From a checkpoint of a small transformer trained on Wikipedia.
Size: 17 layers, width 192, 6 heads of 32 (2 for keys and values), MLP 768 ReLU, vocabulary 4330.
Training: a variant of Adam for these matrices, 155M tokens, 9485 steps.
MLP neurons of a small language model. Each row is named by its layer, matrix (up: input weights) and neuron, and shows model dimensions 80-175. Each number is 128 + 32 x the weight over its row's rms, rounded and kept within 0 to 255. Numbers have three digits each.
Before each neuron's rows, "fires after" lists the tokens most often just before its 100 highest values on Wikipedia text that the model never trained on.

fires after: ":", " l", " L", " | +", " H"
L13.up143:136078119095139095120148172113108113186177132108166111132156090124131125143131133059138120128111108090145127095150136150107169117157126164138143136146023125147084169080137190141133166097077054158108157041153116113130142143132134153151070096091096086064098132153141133176188158122117076083

fires after: "\n\n", "R"
L3.up477:200143144130105126156122098122085155134119176116115108177128158102131163115128110088147143054137088175115094170135097114138092117169135146096135107108127099096134157215116121117139154117157138163146136068140108050198110101156160112092150143159140100123129182152089116143126162074130137036

fires after: ".", "\n\n"
L11.up476:095115122125084108155138125164121110115145092135109140043096099066149117134063057134127160126182089125124140104102177131142114129231115195147123160141054090133167128106184146094113114138100094113112106160150168162075152078130072024190125149130143158095052134090142126091094115105118115127

fires after: ", ", " in ", " ", "% | ", "; "
L11.up56:144164190148138113158173084108060096173137135117069141176114121090100150151136123104146127126116116144127084126133086150077150089111122163135181150103037082142067119142083067087111137128131142082137167096107128081176155180152143056145120145142143148125160085112173097123131059060160124107

fires after: "\n\n", " |  | C"
L3.up602:127107092109143140134158125154089151140168135162101117099097133103118126134094168062164135117098085153106101152131141126085168090153100142121174061123093111138145142195097116070108178093139147118056146102129132150139144181169108158116069157157122105115124190137084172161158128112164202096

fires after: " in ", " ", " In ", " (", ", ", " to "
L2.up425:122098167149114104065108103175122074109074152159113146130100108116131156048086117099164128141095086145146136120186160128143120131179128177141197178115073126131122094169206158096150147111156172104094170141204124075131126135168146142165154081121132113166034112139156158081128096083134162092

fires after: " C", " per", " c", "ur", " in", " con"
L11.up26:143105149154129156097161102103076091124151113127119030158123128136117148144115053098126127119091121158140107106125130108125209129114114144165152197145047133169167188160097129134088114078138086135128138128071088111150055108168128068118097099164146085126081108139199187088146142126130150099

fires after: " p", " P", "- P", " F", " W", " w"
L11.up137:139108132147076124169116096153151132099211125102078073159139128189107148144084075047053146139130143107163081115103065123100157107138140145067153113110091118073149150162148122118072124111101107146131139096165133156153086167071153097157194109181132099057109076116178122129102129090120126066

fires after: "-", " of", " |", " in", " ch", " tr"
L11.up386:106122106125164121133153100150124042132104126132159104108122115091128135078102110168135104134134088108131132134137130134058115142138155169084113149121076139137144114209066174098086093138121132193117166093054118089118143173090199102104122108114132103069096175108118115170183150093163076110

fires after: "\n", " |", "% |", "|---|---|---|---|---|---|", " % |", "|---|---|---|---|---|"
L10.up175:145187121142099066146106127157145133116090087126138109144126123081138150089076073105141206067118074151127119120097135110075145135109195088109171168110080159199178183136167110144129137079141109122067128127194114105136131119097053144201123089121117136115158108124094116167089182160130135141

fires after: "1", "2", " in the", "4"
L14.up328:116156185114126104150152138150156116102111161155083116075131120111146081106112119081132050077151073146090139155103055092143161110162116110105150125147141188089106177099123110164126127171119144113145132092147139145121117105130089082085109151114119123097120062165140156199145169098139068138

fires after: "\n"
L2.up571:107200103133132115041113152124145117167117158125116168120167103120106151112059079133085127148123130126136151076111136113148135119130182172183117190075148086098085129133230114132104084119034115088157100123187110079107216133148107106096131138118102172115119165064100145112159165172111121150

fires after: ",", ".", " (", " about ", "–"
L11.up452:104160133117170091072204154090068100144133128102068142129089101143135121140115112152146132146149113137147150192104159101109203140175129135116176119050117088131165131165144050103138126146105137048088109094074144117164114095099110085132117155077146175110081130130149098187128120112173152148

fires after: "\n\n", "\n", " al"
L7.up723:110103118070087143170164124109102117154102128137117102071140120166185122166161132121152120115177114195101110114150087124134170102129115171090117075067032094168100131174107149091108179106099099097128143117082091157105109190139125144093170135148144117114111070112128179127122188127142133097

fires after: "\n"
L8.up332:180111122110106130157094112118142143144093138120149138128146149092214162163123129114084115089169087119096130135118120122109125086136125222110158100092130143153175138123125057184098119151126138113079126139138096126105105127116154120155179098179103117132110135115109127172177135139174066113

fires after: "1", "90", "86"
L4.up589:225131159093056133072124163124149113154143131165112133174103112122111138116108121151120100082105075153129114100149183140107130064171111169051168149105065181115158138160223134111149124156145151114147137050130129131114121127130116112110075086103142089120143083085123187058129175152131163087

fires after: ".", " \"", "A", " (", "\n\n", "O"
L11.up678:160086094092167107113152089136129125116143143128102096077164051151089145112069062121126159140143155133138114105096164093124168082175151104151105170069155146120123138188115145156128092090104087140155166133149170170142135091102127057145207093160144140134133099151119100136194172116126088111

fires after: "==", " ==", " ===", "==="
L7.up142:111136156145070149156138123146117139110130114129144140104154104127152184085053065149143167059170094137111140146104120013098079104192141151168156146154113092139177140169154118138172093084145121136107126124136119132093135123125097149121125124111130132110147134110170087140131075117131103052

fires after: " on ", " $", " about ", ".", " ", " over "
L11.up553:149149158115142075112213139135084099160181119097073140161128088202105104152134132117154168139155046092179102165106182106083176128160146158127170140043071084157108165180168103107156141147103130125090123067128118119138163077109135080129165141070154156114082131153110084189107144146144166105

fires after: "1", " ", "-", "."
L3.up255:129110129141107135173151114109070153062090121122072142175123119145103111080063123075191166191092099165151132117158130157084122067175153189102157106077064128154150150154158103079132137102137102111128118109086120127153100115150142108161109146125129135144044155032163109194151107129083148128

fires after: ".", "\"", ")."
L2.up496:203097120160049124110116057161137123084125199094093131110085115101138171121095127128080132139112109153126080092101108098115144143127160183123135140185116140121126178113128148144055119097110149115130136134180117150131180138128121093187181113149112109090062144153153162052071129112109221060

fires after: "1", "2", " "
L3.up252:155171133120109149171113155105155129053066112119112131157155122172114090077097175127120092126169083197145143170088081084095114121165136077108153120078100105105094156151154133106097102085095097100162101111112129136136140098089122052117125205157160147084084126100139120208158150087087114120

fires after: "1", ","
L13.up453:125164114104069147143158121146107113136168161131167103143075123085106131118131143087143112097031097126114114131145110193108127116146157200116195160113107109139137091154135128100158110109120128101136159108108052143173089092132095094145076096053149089097121109134161104125134157159126125143

fires after: " R", "R", " r", " | R", " l"
L11.up372:124127162181160115119078168137099140079047149085114063173087092103105125081101109143117137099113149143108133141107100128150129138122136144151136142173109161150108200176135123175111074158097103121096185160118118152082102198091167149117132144165139074161098183132197117166092100084129120102

fires after: " (", " \"", "[", "===", "O"
L8.up73:127095094066115117152101112171139153133161124102080089127150102147136188100122090111115150111093137140094026086094195118150126115098164109115161190057140121106152125121131140194116129137175173131111150138175126098134116096064122067108173094147118137142101101158149059115138142105162092148

fires after: " P", " W", " L", " p", " H"
L13.up213:126122201134162140171138177121110156106088150150105053146107154073111149101089085076070105126112138138143095110118104112120120124111184147081127111167099142115086147106113083113093102123113213133132150110117097131121107176121135122127147103147126117102092110129151157160164064050113111131

fires after: "\n\n", ".", "|", "\n"
L3.up590:135123059179139142128136154129091158165089152126140086147117130107123140160110151131121115045158126201084094114107117125075131027159141158106152099080119155051156128201099154140135121138123100101138115133109098081171093129174112097134137105043126105146132132116130092153128123131147198069

fires after: "==", "\n\n", " ft ", "M", " P", "==="
L8.up470:162183094204075107083088156161131143108181175141126106163134117120118121124109041127096169138122136122110057163134203135062098142126144160117128181142113157134162159145198140158120150074135146077093129100155144147177126142082020099145150149062122109069119143151125127106158113137112141169

fires after: "\n\n", "\n"
L5.up169:106209150181193140059092139146037175101165140121084126126137140111157152117101123088149129128075127130092105127121141132165105109118134163116136168049128130124127122110217109158080151056111154160136115125147118144129116112075108174098150113155111150077125149185102148177120113130158096136

fires after: " | ", " ", "1", ") | ", " (", " from "
L7.up481:087169164121170111173159129142083156147106140107120113097134136144126120138127154071189176145145042118120139191122149087101169090147112119123172123072032132155088155133076132123076132094127119136138149125098136129156092143109194105143180151132116121175046105079206146114176070111139163085

fires after: "| ", " ", " on", "-", "|", ", "
L13.up132:142157153101081136115120133080033169129168117110094126174109116120111102075130167105157101069131047159165099116137183095055100111203099170124163205166074162140163111104157094144141101157179124146131126114147132106184094137129120106146146120073147113137088101092138117169092102148155161085

fires after: " F", " Y", " g", " C", " T"
L10.up165:103184105174144084121152176146155139136117097083189086084107070125119123131146119018123146148179106127180110121103099097133103111105138167146162174113131098119183083144181152153074141131071167099124121129162123130103151142144113133146101119186120077126104168132080087129164151043134108125

fires after: "\n\n", "."
L10.up680:143147114090064130124147086133151103101175169141091150049101122116118114082106067145175194164163092128111106125119166134141081130198155135134120181122122151137130122142167152150116155101073085096086105128133162085136093098065095075164162166098140122103116086104110105152128116114146093136

fires after: "–", "\n", "| ", ")", ", "
L14.up33:094099107061086114150169178116140129198103131105134122131137105074154224094138104148135123114107089150143175171141143135063103143153127157155158132119112150120112139135122083126129115120162120114155176158153186156123112092162144047138084137081158129082109087118143098169134159099170169017

fires after: "2", " ", "-", " of the ", " the "
L8.up312:103160166114102136116173154130116149162096112110101126076146093161145128042126139081109120138144109179134145104113149095107142110183133165119177154169125183124185123197167100094147079113103127130101122091127160144119071105048157134225141151092123130116131124115077091123148142090098089104

fires after: " M", " v", " Sc", " pl", " m", ", M"
L10.up441:124149142153105058134134111111155133106145091134125095169096114060124160155108090055127150147171119129112090131125089118090091114126200150127229175141118116091061086126099111090090071102122098188120164162123181166158123165090116153137066128128115132120065028118181133153099168101144094149

fires after: ".", "==", " ==", "\n\n"
L8.up17:185105083077136120156169130156123106150141156150147146130161114075146144069102103097068192145148132131124166139133133144163114139164188134134128131144134178186166138145124131152160131143142109117098122110169109165069089103064085051207165150120105141096138122127118065150095168145157113118

fires after: " | ", "–", "-", " |  | ", " ", "; "
L3.up696:125157165126159135111130138129105156141055136097131100184159134054154118069133160067129076042102097123132120088124037154113063100119141098139140134155170129139089160148127087115131178083124159133143148071122111089146105129118153052112147080096148123182131090145129152209137144124106081116

fires after: " |", ")", " |  |  |", "===", " ===", " |  |"
L2.up15:174133133123151128188126103142108141131146108124116182124097122149161191045133042078132153139077154140147107073105078059064104092120121161127136116132121098134113112126069145100159150068162101112150130105216104170161149124166122107147105148141107173095123084087142071124134186173132154065

fires after: "| ", "2", "1", " | ", "–", "|"
L14.up342:136207120115134093139165093129128077069084181103120121063097111084174083145136110097116121040060101156128152151174114122142108043162117131094128189154128075076133156115113147082100121119088105110108124126112145130130185121164114048123152146133130074101040134124115160163129103137107088139

fires after: " |", " % |", "\n", "| Total", "andidate | Votes |", "|"
L8.up281:110185144149165061141085121166140121080177120173056150149058035155128126179107129122136105116156080143135106176075121093108094166106130159154214184123113113167099090089130184144090124130144106094110134137116094131170141136093157079171149158167137142100144128115164165201121122081101159163

fires after: ".", "===", ":", ").", " |", "=="
L2.up578:157146147117133139119091129190124122157143182111097132175098106110166148126113082092105103114096134216128102091093096073116114122094156178175144140168137108087088191125106163170136137146143115092119152129186008130156166140140143102149150092108080129112120089100171123109157170112070150129

fires after: " ==", "==", "===", " ===", "===="
L7.up518:128161142115103132157151100169113148127158137115150136133117103174120149055058126111149171131128119166133138131093208077109108151158178142201130146143098123106122154128183161115158124088127153094100136138156100066052131168125129107126097160122136114100108109131184071152159043102103142121

fires after: " f", " p", " F", " h", " w", " H"
L11.up548:143145168146082115141172115123128068116172206092108113164174151147094116090107136089118154163155124221098145133105115122133121153129184109073129115184084102121110096114150160080111112123115148190130133073122105111130107149130150158174104144086130099080069107139132081113137052153121143139

fires after: "\n\n"
L7.up445:106105122129174145120139141183077148104141144172056136099147151061116166131136081075097111107123106093053114116113176132154149050192125137110132101109156146138141157162163080099103106102148097125030128157097164124082080163108128062188177117147099118114126144133138117147116165109115128127

fires after: "\n"
L14.up666:133111102097042152141176129131102165148109114140049116130128111140183127140100096130067106108151063139129142121114144127108106074198106183106146164104107126147162154117118094089138107142162109117131103189143101154145108133105160137170138093139105116079191086093077185153117098097203121092

fires after: ".", "\n\n", "\n"
L8.up531:117107087132118123143152138096088138072160141151090139173159077119147158057085106121129172101120108175128140154119121143136145094133188157107159188109152065144165187131101113116121088129146099131091141135148124139117090125060116102131124080124119161110109134141164092157122178176106163120

fires after: " M", " m", ", M", " | M"
L13.up628:088150156114006123133168154118126128179163135160110093138102148146132174169125058069116187120155100145115173099164090103082148087147169141111219132112111086149117160137134104101113151118141123100153124158136144135146176140154091106120094097170114110107118040112073110099096161084115109100

fires after: "\n"
L3.up620:138132166222128123146094143121115131145122135090086102176132133103148167106126120118145123122147113180104125174117142137171109139135162146125159129126116185139140082151154142150115106115114145103109102104185116162133168175122028160131083085104105145115126169117126141184055132148157200098

fires after: " (", " \"", " '", "-", "/"
L11.up348:191129099090148108189153128131099159150201156128109120096177102078163135128075138082104123103092125122123077102107181119119156089140167148115169146098111095095171102198078113129099106109134147114142119154150138107159114159088104086114138117143148145121144126144154067133161153099140151150

fires after: " b", " B", "B", " the b", " ph"
L10.up79:167180081143137065136190173113120156105133106129176103143116095120085137107115084081129118152132131167149144116101063126073194147076089172105140087123105171145152174151147109102069125106122148185141136095139096132154185082103122088149149092151139133098011120126164098109194122168128127133

fires after: "2", "1"
L3.up518:107146174136115095128122103126090058109105165188138132103139090142108123084101139115145132161190086095135098137158136110104175126207109098082135101067111163112102155175138168105081090108113154079095130087128148180136228121164133123156175134145121127109081167107129139184161144058090166063

fires after: "2", "1", " c", " C", "==C", "C"
L10.up574:107134122135101142151129157174129131148186190117144094071141124158131173093116102103138087086122090169169100096113119072083115123143093163106131130155098122098181178202114125102071091094116138175083140071094155156130121113146063123151131140110121125107104181120112154148181082135158087143

fires after: "\n\n", "\n", "=="
L7.up143:171160091115114139095137108141129163092182111133078135132113083115122127115075087122153168147138107188141051104123110113129115130127141101142145223114131091156144126114147174103071109110081157135095155078159147114184133089078124061131155077138139127136144147128143149172150114132105149068

fires after: "b", " sp", "emb", "-b", "p", "idd"
L10.up686:117163159121127109155152181088145109159100105097061123202126107112127120091109099145100157114098135136123141195102119105112147134098121147127145137121129125086168107164150099087113069151089181122149102114165109129190210135089111109073152153192151121088151157129135066175046111170157150116

fires after: " W", " P", " w", " H", "W"
L11.up479:182109112109132109136141196166110073077163177087090100143120124149085122105094104080094105175100125101104097064161113107147150136128173098077113128116112158150082164120152095116101130138129160153107157060138142112110097141154111133112136124094127089097102094100141156129159079101125096113

fires after: "–", ", ", " to ", " in ", " ", " Ch"
L10.up219:140093122089127123164167094114128122172127153109133119175104128160129170166127118096145147128128125101095152106161158129081131108141107085113163226155094121126158140104218095128139130063119135095148162115146139182180101115156120130098129100171120109094131041080173107146124128101139122064

fires after: " F", " f", " Co", " wh"
L11.up406:141155155139092117151142151184087121115166178100160121126131095140156137059161089060156077113128111166118118059100130089102081139178132128138119138126117165130125176167172089060124096143131110147058125103195184040135080102153128156113141122086144090126102154127083129106171121098133094095

fires after: "\n\n", "\n", " | "
L14.up131:144119131164123107133229155172116072166112171146141128063119082064148135088129082118139082098175120111070104116120161163134140079155156201163162160096162124126178151111122130130060106103078109101113102122114151131118142099130094087094130124111077095120139126124104113170091142078199083131

fires after: "\n", " |  | C", " % |"
L7.up528:109128168155057034144085110210109143090124180137058121180078110110145126123100144075181106081136105144107084175106115190075085132121139150170162194184122091140162177124087139095173116125124145128140144164140080161101127133097127121118100172128134121061142141092132077145073109095090135164

fires after: " m", " w", " kn", " me", " s"
L11.up645:060144191068114094134215169126118127121189164138165120094052113144073113168151130112131167136140101112115120139165116132051200141110136148152156121101114076139121156134159145092110120125114179122115184067107077116107090114110144093133160087165110128073119100114234154120130118054114135145

fires after: "1", "2", " ", "7", "."
L3.up73:091177112136122134120144144122111159164110089100128118144118086125126107099090137098189138188113105151141129127124153139091148101148095119166169112089017193176170111200211118087101177079108155099101123036108134119099174146099116127127127124135138134148117174097149127234129111115135167073

fires after: "\n", "\n\n", "=", "|"
L8.up395:116080098168082179109104140135150128129093169106151123142153120064154149129067130088174079094142138155086139132079208112145093095127160105174123155094140149123187150113137166158076125097126158105145107117160109119141145120105099101141149064128123113151123133090123107130141166142164095147

fires after: "\n\n", "\n"
L8.up480:169074099116161136167161086136086133092108109109138143079134164112115125148060041123125154114127128185128082084117125092149157045136101194138119113117143159087168105168151101100167160127111122067102111122146105165086153155144164096191117103133117101122144145066138124142183134054140080124

fires after: " V", " Port", " R", " fin", "R"
L11.up516:149128199166106120149097140137118139113114145125080055139111070098114094122090119156119133108099094095092116175080121118094129149090106086111138099126043173166121186150097096178153140095098149147158176128128124205196123164124111071116171180131109132177120134125147123154130111110135160108

fires after: " b", " | B", " B", "B", "W", " | A"
L10.up194:142157087136147112151153184159119093089145164094070115074119079136115118088129111141122152102151104145121121085090082132073148112130146146081132156168083127116153154208128103144107108131135108179116134116147136048123139107117142117062195140112135103038104124154132095119179112097123106164

fires after: " c", " ex", " ad", " C", "-"
L11.up556:105130156154064136143145125139131134160156132102123075167081123125119137105116114132111131112186090182129092103101166102139137140207176162095144187107067127135059103186129152052143081147114109182151160164093123075075143147143122081147096124151143088100091111084175144136152118105148121126

fires after: "\n\n", "\n", " Date", "==", "ame", "erson"
L11.up150:147088090143096120120143201103110150064088147164154091131136112106129189119113121128150106048208134114130152132114097151146097160172133113196116131128105160149149151118126113132125093146129145095158108126156149113140114161075118105126169099113163111038163117048118171175125164115136072143

fires after: "\n", "\n\n", "M"
L8.up457:127109085168091164137087129129126128125155124129144130119123093091125151155098118175085135060129151115108122157119137151085084149138150094117172178132137123157171188160183139107127104106149106115080160132169132181154116155080090101160170078156128125135104112120108174164103207120098098118

fires after: " b", "b", " B", "emb", " w", " sh"
L11.up65:127112152117135133093156134126123111175138204133084108124126154129140154138139086133101161142143122109122125157125108091168150093150155156135146182112140126097099152089124104123033135146116176078073155110128132119100146141100094100121164169152153112075102148135195140168065076118119171117

fires after: "\n\n", " life", "iography", "areer", " L", " d"
L2.up136:124115155120142114118145117187124122130113218085162129176107159115130205153138095096077141052129125123081080072095131160117113108112113108085130112085150136113107192178113049131192136152141196092131156127153135086094115226173119115180150158149107096154152190114083095163149158096169173079

fires after: " g", " Y", " wh", " I", " G", "ann"
L10.up703:175172094050112127101130143182165126121171150117154121074134031118112140167090084092090153134133122141144122090064075145108153102109183138139174227112136146172170172128214106119098119143083121084138182074152112136158117123125081145138091105121121146150138098135075101134185153128146107151

fires after: ".", " =", ":", ")."
L7.up717:152123130099180131148166150178093118206140154138084153153099125122154165157138113109148135137142076164131089128149109119152107124148204191135179120088110113202118145172133171107105160125126107080137135128171063133106137109129127096192118109130119178071102124085144136168140149129075147138

fires after: "1", " on ", " f", " ", " M", "16"
L14.up108:115131155107062114118158127179147125104191094128119130114109083086099109172084130077141099097080157138167097115102142103113170126209149120175160175093132143089130151149086062110079086152146118123122136068163138119179092093130138061183094156082133084135110119184119119130145099164181152082

fires after: "\n", "| Total"
L8.up361:064176135157103097156114159158075084142101111146088123153104125115132140131119138140122136122127137141068162154078125133177128102153152178070156179103098168139121116112181106145095105100121128164114133135098072162180148155095025114160137102100126134095153135088128122208156147101134162155

fires after: "\n\n", "==", "===", "\n"
L8.up273:183150104121079153110087127151081140165137110123021119153110098110121121127060144138115154115089076152153108120087157141063150161135157210097135154093124103113173117220135123097121120150117172079093120080126139128128137118123057089123112172107143119120108129124129118119089160074186192098

fires after: "\n\n"
L4.up463:153107114089152150141119100147099174128117134130129131096101127104182155118137134109092102114109112142111075140141121154128142022097098161086130094121141133100202103130116105099122174161137122109092118134105153119037081169205123156120114155139109107142129132103103149178163151106183168094

fires after: ", ", " (born ", " (", "1", " October "
L8.up623:089166201160112116089093102124115128133101127166086136153145109118113134108097165083192120157099042139129136076153189158128149130236111148178194114108046160148080133072159136147128132111113181141135122127129123138082095140122147109102185087094146131140101109114154149097076101131158132089

fires after: "\n", " (", ".", " / ("
L7.up43:125163150126146163107104140118095173115064129117125122135140124086113107064100126106076110120152105095145149115125175150125094131189189182142130110082086164154159095135209118153155129085124190142103125089193102128100112103086100054152169086138160153157128107141146172158168128135127060148

fires after: "\n", "andidate | Votes |", " |", "| S"
L8.up305:113144174137096147134097094193132169092144089143078097120093048166175162173110147112093095111139103145130157154159131134098157151078130152115126134175104137069169154149173128136138120141136145099126101094153115132141137110087090051155149125133138117111144122074112118160074114074089162116

fires after: " ", " w", " L", " r", " St", " F"
L13.up121:128093154123091065119114070188127070125184143117169097149089116134097154168151092110110171124106124095140111086124089111108126145201183171123187152140141084139128194158097105131130150130108163170161171149157090108143134160114120133200165151129145119086103148183116094106135062099168118147

fires after: "1", " (born "
L11.up543:157143131110090099132182076163149137128163194172097135139076088133104145141063120051106108130101100126128136065118136150067157136147203164122148120122079183100130175161175104104170125110078179076147162091147133167103060082179106128135136131194149132077154072144156129141065110159135110123

fires after: " |", ".", " |  |  |", " career==", "==="
L3.up289:153122142128112155148150112120110115120149151129140139105099071143167185108088095052110131123099123132142094082101082026107075093100119162181128137191121098090039128132099170131127131145139148105141143106186079131120136126160136093160105186117150118119114099068157103118097205129064174061

fires after: " ", "2", "1", ".", " a ", "–"
L13.up3:092176131102141148089169163138136114099203103139129124080159106158132105108149114093116173074107101199179104117101152105087175129173089148111114134074114060111162117146087133078113140062106054063094146064097145118126136133123140138162101140122130141102091089130126126116174190093084102105

fires after: " w", " o", " r", "u", " tra", " h"
L11.up241:070132131166134132131102067180080063112182175117077110140101122147112159120127129159124182185193157120125049137161091143106183131130181160108147141099094119145048144150094156199095096122115089115168196139123089105120146180089154173176096168125140074147114098130137092107136087083168123108

fires after: " p", " P", " U", " S", " sy"
L11.up281:115163131169100134106112115131112120122162215185103085115106162129084126085093091068120139136192183115108052140116098060113102116156167110107163082150137179113119159151106090137079090122123155116131131103079155152159098134098111053154115090112139082110110126124150139153121106077105151108

fires after: "\n\n", ".", "\n", "/"
L8.up234:127084132098050139135145125122071171181138101155122153164133139066136120120111100076173147097157077142143138098151171155094134123149171158116188115130093145083155148122141100121131118161168136094105101127164109151101080134127119013196125134173105120096103114162136088123051132134192137110

fires after: " (", " un", " Bro", "-", " r"
L10.up318:125161146132123119176141168153080084145194120098073106076121150120118093157102137127079169109094143105035135148087128104113201113162183150083129114103092151165173127158124156172153122111122086142053131143184126123112144158065118053106134129142091123136113143154151088156155119119183123066

fires after: "\n\n"
L7.up209:151105127112128124119117103229079126120164125150116142085117123090125148092091038117095139108077110145083111073123175129107152107173120138137171119150138109127169171171158128080136156141109105078105126113103121115096126188135128086179154174156106127079113143090133151177159117123082091141

fires after: ".", "|", ";", "-", " |"
L11.up222:162137121114180130140141107183130147142177111115163080119119107093179119161119080143103103089114136108095130129113094109117158149100102189102136154139144110090183175102061097156053134169122109098057137095166099144126110151082065097161139130195053119124093115102106149172156193109138115122

fires after: ":", " – ", " ", "\" | ", " f", " F"
L10.up538:118182137137134109092153080165079135078133126145127141142147105131152104169126090068132098119125125104153129132085150110074164144149140176198126119125111128129131122088156106129133115111085113119092127141152121084120112129058128164166177092060114116118127131115118092134146142133137128107

fires after: " w", " ", " m", " o", " an"
L11.up656:113201165141123066089206116111123100083150146103138128119145113118098118185139070103143186107158134116129113150136111094052153107194143176114104111080049082143094162161088116107091139105113080115161156104105138093160121165090146133153161143136130124121094122116183145130174077103092143040

fires after: "2", "\n", "| ", "|", " |"
L7.up118:113192148131135156140088122149133144119166130141114106036115135100146108105166070144081120100175101113112146155132157124150072169120180127082165171150111123134177133111130110168145078152115148151097099138117121199109064101056062072130117085162123127105174157067088129209107136115144100177

fires after: " ", " (", " al", ", ", " and ", "a"
L8.up578:141146110120191110158176119176077064151152167080057127127113136142084132132155136082106144110105127165137119162132089104150169072138131102110187188092153083120141112160107147155128132058122126139100153129111092182095152103103115072121139138166122108141078165143234077134141133086163153120

fires after: "\n\n", "\n"
L10.up590:149150110095095147152146129124152133168171131119123117124160108099112114098119108129077144091176147190078156135111131152131112099100186126120153169108091149173176175162186141165071167136128176130105128108141057165125120122098048062122153138145108147121113188083083095187133120065136082118

fires after: "|  |", "\n", " |", "|", "%"
L8.up47:147176107114134059108105141139158116153150164102108101054119110146213185163028072124126123123127114133108133104027098112127118153128142176145125134139114176147096164112125126109085103119082124128089150142128147139114173134082042140136124154147118118091170139120102113167137191160127167100

fires after: " ", " in ", " (", ", ", " the "
L14.up61:152146195125141082097118102120138089144080172180071138080131145111114108183071125074156067097091087128197152131079123135073137189195091202190163165109106107138161186166113103079161148151090175152163171115147115115127120135112134115115185136145115129134148092166171120145135119066119072144